{
  "num_hidden_layers": 11,
  "hidden_size": 576,
  "num_attention_heads": 9,
  "num_key_value_heads": 9,
  "head_dim": 64,
  "intermediate_size": 2304,
  "vocab_size": 11012,
  "hidden_act": "tanh_gelu",
  "norm": "layernorm",
  "norm_place": "pre",
  "norm_eps": 1e-06,
  "positions": "learned",
  "qk_norm": false,
  "attn_scale": 0.125,
  "bias": "all",
  "tie_word_embeddings": false,
  "parallel_block": false,
  "init": "normal",
  "init_std_qkv": 0.0239,
  "init_std_o": 0.0051,
  "init_std_up": 0.0239,
  "init_std_down": 0.0051,
  "optimizer": "muon_variant",
  "learning_rate": 0.00678,
  "lr_mult_o": 4.0,
  "beta1": 0.95,
  "lr_head": 0.005,
  "max_grad_norm": 2.0,
  "warmup_steps": 200,
  "schedule": "wsd",
  "decay_fraction": 0.609,
  "decay_shape": "cos",
  "final_lr_fraction": 0.0,
  "batch_tokens": 65536,
  "max_seq_len": 1024,
  "doc_mask": false,
  "train_tokens": 709200000,
  "max_steps": 10822,
  "dataset": "wikipedia_en"
}
MLP neurons of a small language model. Each row is named by its layer, matrix (up: input weights; down: output weights) and neuron, and shows model dimensions 368-463. Each number is 50 + 15 x the weight over its row's rms, rounded and kept within 0 to 99.
After each neuron's rows, "fires on" lists the tokens most often at its 100 highest values on Wikipedia text that the model never trained on.

L7.up326:64 60 61 63 57 51 46 51 39 31 61 46 69 53 48 76 36 59 78 16 34 31 48 42 36 45 50 21 52 69 26 54 58 64 43 48 61 68 23 66 47 57 83 41 57 38 57 61 62 29 54 12 61 50 60 61 67 53 48 34 48 33 31 67 61 47 69 61 40 49 53 42 56 27 38 63 68 40 70 43 71 35 19 37 51 34 45 71 49 65 53 28 61 57 60 54
L7.down326:18 61 44 38 45 26 61 57 46 36 49 35 74 47 66 38 45 60 40 70 37 52 55 50 96 38 35 64 29 40 43 53 48 40 58 67 45 39 61 28 48 42 25 58 50 24 48 31 59 86 28 73 51 35 61 36 16 54 54 34 38 64 38 45 38 63 34 61 37 46 54 84 48 62 42 23 47 44 37 79 76 76 77 57 62 26 30 79 54 36 30 64 38 63 46 52
fires on: "-", "'s", "ly", "op"

L4.up1290:02 52 67 54 44 54 55 66 50 50 65 80 38 99 41 60 43 68 40 42 50 25 59 51 79 49 35 57 37 56 40 42 55 52 55 63 49 27 59 66 47 70 74 43 66 71 50 37 58 57 63 37 61 48 75 57 19 49 52 46 67 47 62 31 42 59 45 51 36 37 36 50 55 55 58 40 56 48 24 56 63 47 58 27 59 23 56 30 50 41 39 39 34 60 33 46
L4.down1290:40 51 51 55 44 31 72 49 31 44 69 52 51 17 65 49 52 53 19 51 63 31 57 20 35 38 28 65 37 48 57 47 62 53 70 28 44 54 59 42 31 61 49 54 49 40 77 37 73 29 73 72 46 60 55 58 49 60 35 45 28 42 63 46 66 48 62 35 71 38 46 42 66 40 53 22 80 42 63 28 70 48 62 29 60 29 47 44 39 55 33 56 34 51 46 27
fires on: ": ", ":", "\n"

L4.up1173:48 76 39 18 50 38 39 69 62 53 24 41 26 56 36 44 70 51 71 84 51 32 59 19 53 55 27 54 63 56 56 50 38 38 39 48 24 59 61 47 58 61 44 54 48 46 19 71 55 73 75 54 43 67 20 64 42 55 33 34 30 61 42 33 76 64 59 58 63 56 39 36 67 81 73 46 82 25 70 47 65 48 58 54 35 26 44 65 76 38 39 16 55 52 65 47
L4.down1173:68 55 35 57 72 58 57 28 39 44 29 56 37 65 33 39 39 43 52 50 31 71 39 54 25 42 66 43 50 57 44 40 51 37 33 37 64 37 47 51 76 49 52 34 53 77 57 64 64 67 53 58 50 31 70 80 80 72 38 31 64 38 58 54 61 11 53 41 45 70 45 53 58 53 31 36 32 25 35 65 51 44 58 46 69 46 70 29 60 41 06 43 47 19 51 47
fires on: "1", "–", "°", "′", "'", "}"

L7.up1638:67 40 69 70 58 62 41 48 49 61 66 49 51 42 38 35 58 39 62 27 48 60 42 60 42 57 43 50 07 46 33 42 67 44 56 78 60 54 75 27 27 51 29 73 44 49 46 54 65 61 39 78 26 44 30 44 50 27 28 52 53 49 25 53 46 39 65 25 48 57 48 45 48 70 65 41 46 58 42 54 56 58 33 66 22 66 61 83 49 43 03 48 55 42 74 41
L7.down1638:53 53 42 45 39 47 67 46 42 51 55 50 07 36 86 47 31 66 75 53 74 29 50 58 46 55 31 25 30 59 53 47 78 59 42 48 61 52 43 39 27 57 50 54 69 38 64 59 44 52 31 69 26 48 29 53 39 48 40 45 58 54 40 63 11 66 78 62 76 61 51 63 21 65 35 42 58 39 58 40 70 53 50 30 64 60 50 72 42 50 46 43 44 51 74 55
fires on: "A", "G", "F", "E", "D", "K"

L4.up713:25 61 61 28 41 47 20 58 51 73 47 29 58 53 45 71 34 22 41 20 44 37 52 50 24 35 19 75 59 42 42 43 51 68 66 42 72 28 24 66 53 80 66 47 58 70 48 43 34 40 54 65 67 47 33 44 46 26 44 57 29 38 42 26 52 34 58 59 42 51 62 44 30 55 20 79 43 44 79 37 61 39 62 42 50 57 38 47 42 36 39 54 50 43 83 72
L4.down713:48 48 50 52 65 43 66 66 57 54 53 55 58 56 75 67 34 82 45 25 67 58 66 24 73 67 64 44 38 59 55 73 71 36 53 50 41 68 46 59 55 16 44 36 53 33 38 40 65 54 44 45 44 50 71 60 73 49 61 52 44 36 36 65 33 41 26 54 46 57 59 64 82 26 51 21 47 44 35 64 50 58 46 51 61 57 71 45 59 72 50 38 65 68 44 42
fires on: ".", " (", "ly", "es"

L4.up1403:50 51 62 53 59 52 55 93 53 35 50 42 51 39 44 56 31 75 51 65 20 50 45 46 63 34 51 38 48 25 37 45 59 66 48 66 60 28 46 32 35 53 44 68 73 63 41 65 67 44 27 45 49 59 66 25 73 41 46 56 39 80 37 63 43 40 46 43 59 42 22 47 29 40 60 42 66 62 39 51 52 50 41 52 47 31 27 49 41 59 65 51 63 55 50 57
L4.down1403:51 33 47 57 30 59 48 18 35 76 63 43 05 37 55 52 56 58 69 47 74 41 44 49 55 13 72 56 38 63 72 38 89 24 46 15 56 61 63 69 53 50 65 36 47 30 69 61 46 63 41 55 60 29 45 64 49 66 58 40 48 41 57 24 64 79 31 34 75 59 62 45 36 45 44 72 29 51 50 42 47 56 51 54 58 77 48 64 58 40 38 41 67 40 62 44
fires on: "T", "A", "E", "O", "R"

L7.up1489:56 70 25 38 64 23 49 76 63 64 69 67 60 41 22 20 61 42 41 50 13 48 39 25 51 32 35 34 72 52 56 31 39 71 50 75 39 36 47 36 71 64 99 40 46 73 35 73 59 33 49 28 55 70 77 71 31 44 56 68 53 34 49 62 75 62 65 41 38 57 54 60 49 63 25 15 38 17 78 46 62 23 36 35 45 51 38 31 71 57 37 52 67 51 71 28
L7.down1489:29 29 65 69 23 61 72 47 61 61 57 54 28 71 52 49 76 45 49 54 68 59 50 39 49 47 83 71 46 48 30 41 74 42 64 29 47 52 55 46 60 51 11 59 42 34 66 78 43 39 29 77 73 23 44 47 68 57 35 64 67 62 35 52 66 37 16 57 56 35 34 55 42 68 44 64 31 73 38 59 45 64 70 62 49 48 70 76 18 75 50 50 20 47 35 49
fires on: " that", "f", "s", " can", "os", " which"

L7.up350:36 41 33 49 22 34 39 82 68 44 51 44 26 75 57 80 50 51 42 45 72 56 57 40 57 62 33 46 33 56 26 51 41 35 52 57 38 72 57 67 50 46 47 66 54 52 49 65 36 56 49 40 54 46 06 83 75 57 31 55 48 54 74 53 44 71 38 36 57 44 30 39 64 28 54 69 35 40 50 52 31 53 51 63 52 52 38 74 33 51 58 40 50 39 47 70
L7.down350:43 70 45 60 43 79 53 40 62 35 37 49 63 47 43 47 83 27 53 35 52 37 43 52 49 47 76 57 62 72 48 40 40 45 70 49 57 51 53 59 71 32 56 53 29 69 85 60 66 64 50 75 48 64 84 28 42 60 51 37 24 18 51 62 48 30 32 54 43 50 69 41 61 25 56 41 40 65 31 39 19 44 46 54 37 44 60 56 67 46 47 50 66 30 50 79
fires on: "1", ", ", " discover", " ", "2", " between "

L4.up1288:33 52 28 44 74 65 58 44 36 54 40 41 53 50 33 70 64 66 32 52 49 40 34 47 37 63 34 47 57 47 64 39 33 38 40 79 54 65 53 47 58 47 59 49 48 78 70 53 71 46 61 53 67 60 70 43 64 33 53 73 58 65 52 57 49 59 72 34 51 62 12 72 43 46 53 39 46 63 33 44 34 48 49 53 21 45 39 59 33 36 44 17 49 52 59 42
L4.down1288:60 31 48 36 53 51 39 71 52 58 51 43 59 59 58 31 50 61 64 58 79 53 49 60 41 38 29 64 48 20 61 42 93 22 47 22 39 36 69 37 43 48 59 63 44 30 24 22 22 45 41 50 36 11 28 58 51 56 29 28 31 28 30 40 35 37 34 45 29 31 53 37 57 63 70 68 46 32 41 37 78 57 60 46 73 39 56 47 58 69 69 44 42 57 41 57
fires on: "1", " A", " S", " C", "A"

L4.up831:56 58 48 44 60 63 35 39 70 45 35 28 63 44 45 77 49 55 46 52 82 35 18 51 53 63 32 48 43 53 35 60 45 97 68 66 55 68 36 50 81 45 14 11 50 72 25 51 74 41 57 83 61 28 50 55 25 37 34 65 47 65 55 48 37 46 44 40 26 54 39 48 60 40 52 43 52 54 77 60 28 72 54 51 19 34 43 21 54 70 35 54 44 46 35 46
L4.down831:69 65 47 46 42 71 50 84 52 29 81 42 44 36 50 63 54 46 55 52 35 57 58 51 64 45 55 61 55 31 65 52 54 63 64 49 42 40 34 26 50 47 62 31 76 56 39 45 83 45 47 35 45 45 17 48 44 65 23 63 67 55 52 55 46 36 63 58 65 48 73 40 53 49 54 48 43 51 51 10 13 43 36 43 49 51 57 50 27 44 48 46 65 47 38 68
fires on: "u", "an", "a", "aga", " games", " game"

L4.up2121:36 55 61 69 57 56 29 91 40 66 64 66 65 63 41 20 43 56 30 29 50 54 37 21 45 53 64 40 49 54 48 27 38 55 40 61 68 62 58 48 92 50 35 62 42 36 63 39 64 66 56 24 75 69 71 67 55 66 51 32 77 27 35 47 54 42 37 46 29 40 60 60 51 41 83 22 34 59 55 58 57 34 44 45 37 61 38 79 67 35 52 45 46 53 76 42
L4.down2121:49 63 33 46 53 61 76 69 99 33 45 12 35 41 33 42 30 22 70 35 68 32 70 48 47 50 16 38 44 41 58 62 29 49 42 22 67 41 75 48 50 44 38 55 37 52 31 38 60 47 63 55 46 47 61 45 46 49 46 47 55 40 53 37 35 35 45 44 61 38 31 59 32 21 36 28 70 57 53 46 71 46 29 93 66 33 45 69 64 62 62 45 48 32 39 71
fires on: "\n", "\n\n", ",", "/"

L4.up1778:43 74 63 64 66 55 25 77 59 19 38 34 60 64 46 68 67 35 34 61 37 74 30 26 48 65 52 46 43 48 32 37 39 44 39 82 53 73 52 46 48 56 64 57 82 86 00 35 79 29 56 74 57 69 50 90 42 41 53 60 60 34 43 56 43 54 42 42 55 50 78 64 42 49 37 42 19 41 59 70 38 46 57 59 09 74 49 30 42 61 48 55 56 55 36 32
L4.down1778:66 68 54 35 54 56 52 65 38 61 55 68 16 63 75 31 38 40 43 57 41 46 49 59 42 56 36 69 66 47 67 58 57 63 46 58 46 40 43 56 43 63 75 44 57 76 47 38 51 46 34 38 25 48 42 55 44 40 59 46 46 28 40 62 29 56 68 37 43 46 54 36 52 44 91 52 63 69 37 49 30 40 84 57 55 38 48 51 46 58 28 49 42 41 29 69
fires on: "u", "an", "ar", "al", "i", "or"

L4.up934:41 48 53 48 60 62 29 49 24 34 47 74 42 40 52 24 47 75 70 52 63 58 35 18 29 76 45 73 35 67 33 51 46 37 64 55 86 76 71 54 54 32 37 42 57 30 49 59 54 05 65 21 39 71 48 54 44 50 71 93 64 39 35 86 43 53 34 55 65 31 27 75 58 59 49 37 61 36 38 51 60 52 45 63 66 62 50 55 51 46 61 44 55 51 30 39
L4.down934:68 63 40 42 57 46 72 55 79 42 47 51 31 48 60 62 42 45 57 29 44 74 49 73 44 44 51 43 62 66 61 00 51 63 20 51 60 34 58 57 33 53 53 44 55 59 50 31 47 49 47 50 32 65 57 42 50 57 39 44 57 47 58 13 50 63 39 47 25 42 32 31 24 39 29 50 41 51 65 45 49 44 34 28 36 24 23 35 45 50 18 41 37 33 69 58
fires on: " St", " | P", " st", " | L", " |  |", " | W"

L4.up691:36 73 56 66 78 55 36 81 28 42 40 51 30 78 46 78 39 63 53 41 52 39 22 48 34 55 38 73 47 63 24 46 42 61 34 68 63 54 53 80 28 48 48 61 48 60 29 54 76 69 55 49 36 52 33 47 66 54 66 60 71 37 49 51 34 50 49 74 42 32 29 63 48 41 96 37 45 43 62 56 99 35 55 44 32 36 43 52 45 54 49 49 66 77 40 49
L4.down691:54 55 61 81 68 47 47 54 51 26 35 45 46 59 64 39 47 44 56 66 41 89 77 68 78 53 33 28 39 13 59 90 55 29 20 20 25 33 76 53 52 26 42 44 51 49 35 53 55 73 48 55 64 60 58 53 34 44 29 64 85 35 32 64 38 40 47 36 53 45 60 64 61 47 43 53 80 59 38 54 52 64 35 55 30 66 37 63 61 65 42 68 47 47 53 36
fires on: "\n", "1", "="

L4.up510:84 52 48 35 51 30 70 52 55 55 53 62 44 44 45 14 80 79 39 70 57 60 57 55 69 52 53 59 62 46 41 53 49 32 52 32 47 57 49 52 21 72 42 47 52 77 15 71 39 65 52 51 28 43 73 54 35 64 14 29 59 35 46 46 39 37 68 58 68 80 65 64 39 65 36 60 41 59 56 39 53 58 80 51 56 55 55 59 48 27 42 56 68 33 41 26
L4.down510:40 33 49 65 45 54 59 45 69 32 44 79 31 56 44 68 34 38 23 52 32 63 28 39 64 48 31 44 31 54 70 41 45 28 60 60 33 56 49 64 60 66 41 26 58 47 55 34 46 54 69 51 61 46 30 51 56 26 49 77 55 71 71 43 72 63 45 42 49 50 30 38 77 51 53 41 76 60 57 55 63 51 52 53 53 51 38 55 33 67 52 38 54 27 55 27
fires on: ";", ":", ")", ");", ", and", " days"